Part of a small language model's weights: 2 heads of 128.
MLP neurons of a small language model. Each row is named by its layer, matrix (gate and up: input weights; down: output weights) and neuron, and shows model dimensions 160-255. Each number is 128 + 24 x the weight over its row's rms, rounded and kept within 0 to 255. A neuron's up and down rows have the sign that makes its largest values positive.
After each neuron's rows, "fires on" lists the tokens most often at its 100 highest values on Wikipedia text that the model never trained on; "fires before" lists the tokens most often just after its 100 highest values on Wikipedia text that the model never trained on.

L7.gate329 [137 161 184  98 162 139 107 112 119  87 131 148 133 146 120 146 117 127 145 105 128 174  92 137 175 125 117 139 125 136 119  90 100  90 154 105 114 145 117 159 193 144 109 136 129 116 203 135 127 116 115  92 161 160 118 118 149 120 134 142  87 118 125 156 166 126 134 101 121 107 121 128 168 134  91 124 117 108 151 130 128 130 151 131 136 116 152 140 118 104 123  79 120 130 115 148]
L7.up329 [137  92 154  89 184  90 116 127  88 126  83 143 156 170 154 130 127 130 126 120  84 145 116 185 149 132 114 138 100 129 124  98 110 139 136 114 102 127 141 146 135 146 140 118 128  96 118 150  91 101 140 104 135 135 114 134 149 129 163 163 143 114 129 129 109 115 123 115 111 139 106 150 127 132 124 128 111 140 132 124 168 121  97 187 113 139 179 130  80 117 123 156 123 136 123 154]
L7.down329 [118 121  97 131  93 145 111  97  95 130 141 135 109  86 134 150 125 161 152  67 142 145 103 101 126 137 110 121 163 124 135 135 130  73 152 124 127 105  94 124 160  93 122 126 136 141 128 122 110 127 114 106 125 152 146 159 164 119 191 130 140 141 131 113 143 160 108 109 116 145 126  82 105 128 130 131 119 115 151 147 159 148  68 116 108 117 128 107 141 161 127 106 100  95 130 108]
fires on: " during", " until", " after", " before", " since", " During"
fires before: " the", " ", " his", " this", " World"

L9.gate463 [ 88 122 108  95 167 132 112 155 103 119 127 120 133 135 155 138 133 104 105 118 137 163 143 106 150 129  38 112 125 114 128 100 132 112 167 113 119 155 128 153 158 138 128 120 159 119 119  73  70 113 156 110 138 131 112 121 137 148 123 168  94 130 159  95 168  81 116 139 119 145 133 136 128  97 127 119  94 111 142 107 134 137 126 140 165 134 120 159 165 147 127  94 143 124 116 118]
L9.up463 [100 111 153 104 112 146  90 156 105 176 136 132 121 150 148 114 129 111 128 115 169 113 167 114 114 136 110 112 116  96 106 108 100 106 127 138 113 118 114 148 182 118 174 127 145 122 151 116 125  72 134 159 126 136  98 136 182 128 111 137 108 143 128 101 147  91 165  99 137 103 101 166 108 120 118 118 138 183 102 162 148  59 155 110 153  96 178 141 140 160 118 113 124 113 148 104]
L9.down463 [116 121  80  95 118 164  84 110  77 146 121 101 151 126 135 154 121 153 125 113 130 124 126 119 170 126  80 138 110 141 167 141 108 130 177 123 133 137  98 139 157 153 132 143 193 135 169 123  80 148 128 126 115 134 137 133 175 178 108  81 124 135 154 109 134 149 112 118 131 151 147 116  92  96 110 149 132  91 154 138 109 133 103 158 137 137 135 139 146 145 115 128 109 170 193 160]
fires on: " during", " to", " After", " During", "During"
fires before: " the", " his", " a", " this", " World"

L8.gate603 [130 135 122 131 119 127 122  92 132 158 173 152 106 140 146 168 105 121 154 160 107 145 154  97 166  81 111 139 139 141 160 120 124 155  84  91 133 152 108 146 141 160 140 199 133 108 103 112 148 108 121 152 127 124 119 132 174 163  96 115 142 134 113 128 128 119 129 108 131 119 160 111 149 145 167 172 143 127 145 157 151 141 130 161 141 127 141 149 139 143 143  90  85 168 130 137]
L8.up603 [126 132 116  93 144 151 131 123 135  98 126 116 107 125 114 140 126 140 150 116 144 130 112  90 149 125 119 143 120 138  97 100 154 114 148 186 135 153 112 116 170 124 100 121  92 160 150 115 110  97 131 120 124 136 142 130 134 134 153 149 162 111 122 159 123  90 127 115  86 136 139 160 126 190  45 171 108 135 138 167 102 128  80 126 123 129 138  68 161 152 119 157  75  77  49 135]
L8.down603 [134 130 154 144 144 114 139 150 106 136 127 119 174  96 152 120  90 139 154  93 125 116 142 129 155 108 129 153 120 137 131 137 139 152  92 154 120  95 104  99 143 143 140 127 136 178 140 116  98 166 121  93 124 139 137 108 117 121 117 124  98 142 118 132 172 129 158 151 125 127 130  94 140 163 126 108 107 147 137 109 144 122 140 120 129 135 143  99 122  72 152 148 144 119 115 134]
fires on: ",", "12", "11", "13", "30", "26"
fires before: ",", " ", " |"

L7.gate303 [159 157  98 111 157 120 145 146 116 106 122 130 102 180 174 118 114 117 163  98 105 133 135  95 168 129  93 141 148 161 130  85 112 112 145 104 157 127 118  91 129 129 112 158  99 132 120 113 128  79 124 125 106  92 166 153 118 108 113 199 130 171 145 166 119  89 145 180 145  78 176 175 127 147 144 102 140 134  91 162 122 138 170 153 141 124 137 146 157 175 133 128 147 142 128 134]
L7.up303 [135 148 105 170  94  79 141 169 101 124 119 122 108 160 117 116 105 121 122 101 109 113 114 155 133 145 167 137 123 117 117 127 123 140 144 117 139 114 132  74 161 100 119  95 162  95 135 128 126  95 110 165 141  79 184 144 105  96 104 129 118 144 152 143 134 159 132 160 122 120 117 119 104 161 116 146  97  85 147  95 124 102 130  96 117 120  97 106 131 150 115 127 132 140  89 130]
L7.down303 [126 100 142 135 108 137 116 117  93 127 124 131 119 113 106 162 105 155 119 154 131 139 186 141 147 131 130 130  97 139 134 116 162 135 167 138 130 109 115 114  82 126 136  73 122 137 105 141  96 159 134 145 141 188 105 122 147 161 106 142  89 113  94  90 155 105  82  90 120 141 113 135 137 137 104 169 116 138 132 159 130 156 103 125 109 189 132 168 140 104 155 161 120 134 155 149]
fires on: " |\n", "|---|---|---|---|---|---|\n", " Final", " re"
fires before: "|", " |\n", " ("

L7.gate374 [109 186 126 180 131 156  61 126 111  95 127 110 165 151 147 107 144  79 173 133 136 144 131 137  86 153 170 117 136 116 104 119 142 119  92 139 150 136 127 137 121 127 120 161 126 126 110 152 152 115 136 132 166 101 125 155 122 116 161 110 170 116  82 161 107  74 167 113 111 161 132 133 127 124 106 124 155 117 146 110 142 148 135 134 127 161  62 111 126 129 113 106 163 144 124  48]
L7.up374 [106  94 146 147 167 149 106 153  96 140 195 136 127 126 146 115 124  93 137 109  87 151 162 165 111 104 115 121  79 134 131 102 127 109  97 123  79 124 135 126  85 131 124  83  84 109 106 145 127  85 111 156 153 134 167 136 128 157  85 147 158 103 136 106 142 136 124 107 121 190 123 141 132 101 114 124 127 108 126 153 126  81 161 155  96 139 145 154 129 140 136 147 153 124 139 121]
L7.down374 [123 154 124  67 138  90 138 124 130 134 132  93 142 118 145 134 148 113 143 160 128  81 122 112 159 154 118 154 146 136  87 131 105 124 141 124 162 131 110 124  79 156 165 113 120 113 146 130 109 126 107 138 123 134 112 108 112 129 125 138 100  90 161 110 149 109 122 161  81 111 110 104 167  93 150 124 128 171 136 137 155 101 147  97 152 133 133 115 154  70 167 164 144 111 127 116]
fires on: " |\n", " organ", "|---|---|---|---|\n", "|---|---|---|---|---|---|\n", "akh", "|---|---|---|---|---|\n"
fires before: "|", "is", "and"

L3.gate430 [149 120 170 140 157 168 123 151  76  90  98 120 110 116 114 109  97 113 121 147 120 183 106 141 116 147 170  40  89 124 134 113 132 141 152 132 128 151 109 137 122 138 153 170 126 147  95 121 138 145 133 177 107 136 130 122 142 162 140 132 155 117 108 135 133 136 150 150  89 121 135 137 181 143 122 184 124 102 132 116 158 133 135 126 113 149 117 119 132  89 130  93 135 142 102  92]
L3.up430 [ 92  96 140 110 109 117  96 133 139 152 124 150 176 130 115 125 131 121 102  95 132 138  90 167 121 121 102 131 163 134 140 114 174 105 101 152 114 136 142 102 129 127 107 114 119  72 141 129 107  96  98 142 114 146 150 149 128 132 116 130 140 110 147 100 137 129 136  97 165 137 166 132 102 122 109  90 150  96 127 109 140 111 153 154 106 160 110 136 157 132 127 132 115 145 117 125]
L3.down430 [132 171 139 142 130 130 153  95  78  91 102 110 123 130 157 155 122 152 127 181 137 106 152 102 103 107 126 115  96 113 137 157 105 128 164 149 124 124 128 135 143 120 158 140 107 194 124 147 125 151 152 135 117  86  88 147  94 123 122 120 148 130 143 126 138 153 121 144 139 122 102 135 163 105 151 156 106 140 143 151 143 145 137 143 120 106 143 144  96 132 127 139 129 122 140 146]
fires on: "|---|---|---|---|---|\n", "°W", "|---|---|---|---|\n", "|---|---|---|---|---|---|\n", "|---|---|---|\n", " int"
fires before: "|", " |", "\n", " by"

L3.gate420 [143  77 142 169 168 150 153 128 102  97 105  95 128 115  81  94 138 129 145 149 167 151 137 144 167 110 157  70 125  59 127 135 138  84 153 105 130 143 106 131 136 127 117  78 123 170  87 142 137 147 116 122 118 110 124  93 147 122 124 141 119 111 133 170 114 117 143 115 103 114 148 102 134 130  92 107 142 113 138 108 164 100 157 140 165 130 123 170 117 190  96 121 148 138 117 130]
L3.up420 [127 111 130 122 142 119 163 159 141 132  98 153 148 146 154  75 146 147 139 141 147 113 145 171 133 139  52  67 116 142 142 104 129 123 123  89 144 110  98 136 147 109 108 112  92 111 115 121 131  96  97 133 106 156 131 103 137 153 158 140 159 106 102 179 128 129 113 171 140 136 123 116 106 140 133 143 160 104 144 159 137 124 111 139 108 132  98 113 128 148 177 148 151 149  70 104]
L3.down420 [151 182 117 124 112 121 114 103 129 102 156 116 117 151 126 157  96 103 125 112 100 111 104  96 122 118 184 159 143 158  95 135 133 155 110 136 115  90 148  92 131 183 139 164 157 133 156 137 118 151 160 132 154  77 143 167 112 102  83 114 128 166 109 142 137 122 167 107 140 142 120 137 161 129 143 107 125 152 123 112  91 164 145 114 123 113 153 143 121 121  95 120 113  85 158 124]
fires on: " October", " February", " July", " September", " November", " April"
fires before: " ", "."

L3.gate552 [147 118 172 103 139 145  71 159  62 135  92 132 143 151 143 157 138 136 119 155 157 161 139 132  86  59  74 128  93 163  88  93 101  93 130 126 159 135 115 120 155 136  91 139 128 118 147 138 187 128 122 133 167  91 105 125 127 107 132 112 103 122 191 121 149 115 115 123 138  79 155 139 158 120 103 119 102 133 116 107 113  95 146 118 110 140 150  96  93 117 123 130 144 154 105 157]
L3.up552 [106 106 107 135 152 125 146 149 101 122 107 107 135  71 143 146 131 137 108 126 111 128  51 107 133 169 131 181  94 118 121 160  86 108 147 130 129 106  86  96 138 159 146 104 134 140 152 138 140 156 153 134 139 107 139 116  93 111 121 142 156 150 134 123 172 111 133 128 126 147 135 114 132 123  86 142 127 162 120 101 188 125  67 173 122 134  70 107 106  97  96  97 131 103 128 108]
L3.down552 [146 158 116 103 114 166 123 114 171 131 132 116 141 141 153 140 124 142 115 166 139  86 134 165  98 147 149 108 179 108 113  96 136 118 140 142 115 147 134 145 104 111 103 122  80  73 119 127 144  94 136 132  94 146 140 128 118 152 116 101 100 126 131 105 116 178  84 181  96 108 120 103 128 109 132 157 146 136 110 131  91 129 127  84 139 150 101 127 118 138  77 118 115 123 154 126]
fires on: " Total", " Loss", " imp", "id", " Area", " However"
fires before: " |", ":", ",", " votes", "ounds"

L7.gate202 [108 129 117 145 160 133 127 139 119 109 110 112 117 174  97  88 161 105 119 138 131 106 134 146 128 185 157 113 140 171 142  96 109 103 162  99 128 108 137 173 109 127 126 134 101 122 121 163 112 162 126 116 142 163 128 142 129 139 127 173 168 146 123 122 102 121 125 160 122  97 105 125 119 121 132 101 152 145 129 154 111 116 155 126 122 138 119 100 136 141 148  91 152 154 172 104]
L7.up202 [ 66 100 151 125 140 113 116 151 115 120 136 136 147 140 159 124 117  86 178 147 139 147 121 179  98  95 130 116  95 151 135 118 147 144 109 115 128 117 135  98 154 129 128 139 112 160 134  93  98 103 164 164 169 128 117 116 144 125 140 124 107 109 173 135 147  95 150 147 114 118 127 134 159 128  99 132 144 112 109 160 128 159 129  99 130 169 152 102 179 161 143 144  96 154 147  72]
L7.down202 [ 95 165  88 163 107 114 126 175 166 127 121 121 103 134 114 112 123 132 133 147  87 136 118 109 148 149 177 130 150 136 194 128 121 139 169 139 152 133  96 103 130 102 115 137 103 131  94 144 159 141 120 121 148 148 179 129 139  94 118  81 117 112  88 108 155 114 107 144 124 109 101 142 134  83  69 142 131 165 127 115  88 153 151 138 139 120 102 132 114 115 154 140 136 185 119 109]
fires on: " |\n", "|---|---|---|---|---|\n", "|---|---|---|---|\n", "|---|---|---|\n", "|---|---|---|---|---|---|\n"
fires before: "|", "|---|---|---|---|---|\n"

L6.gate589 [167 141 161 178 100 136 111 129 132 141 124 112 143 116 130 151 135 144 150 145 100 132 140 118 144 114 141 142 110 159 151 118 124 162 105 144 175 108  97 173 159 156 155 108 159 162 123 110 167 152 186 141 148 156 113 127  90  75 127 144  76 129 121 118 152 145 112 120 137 139 141 127 106 106 125 111  98 171  99  95 131 119 150 128 110  82 118 121 119 107 155  86 153 172 119 143]
L6.up589 [140 113 139 149 156 120 134 126 102 167 107 127 142 142 151 122 156 148 164 144 140 152 105 134 123 105 105  96 174 124 129 107  69 151 144 112  83 121 135 157 128 138 137 100  71 142 138 131 118  94  64 148 123 128 110 100 149 158 127 161 109 165 143 160 113 155 133 105 126 118 115 154  96 158 118 138 141 141 160 102 108 101 139 124 131 133 134 105 138 160 136 133 114 116 102 177]
L6.down589 [132  88 113 140 147 135  74 142 120 115 123 155 126 120 159 157 108  96 118 138 154 140 116 140 173 132  94 139 155 112 117 157 133 108 148 186 170 164 105 140  91 106 111 110 183 147 139 101 127 161 139 133 138 119 145 156 131 117 136 121 138 120 120 149 131 120 136 138 102 104 118 103 127 115 117 157 133 132 130 152 132 103 125 123  73  61 134 146 108  70 148  97 101 133 136 124]
fires on: " May", " February", " July", " September", " June", " November"
fires before: " ", ","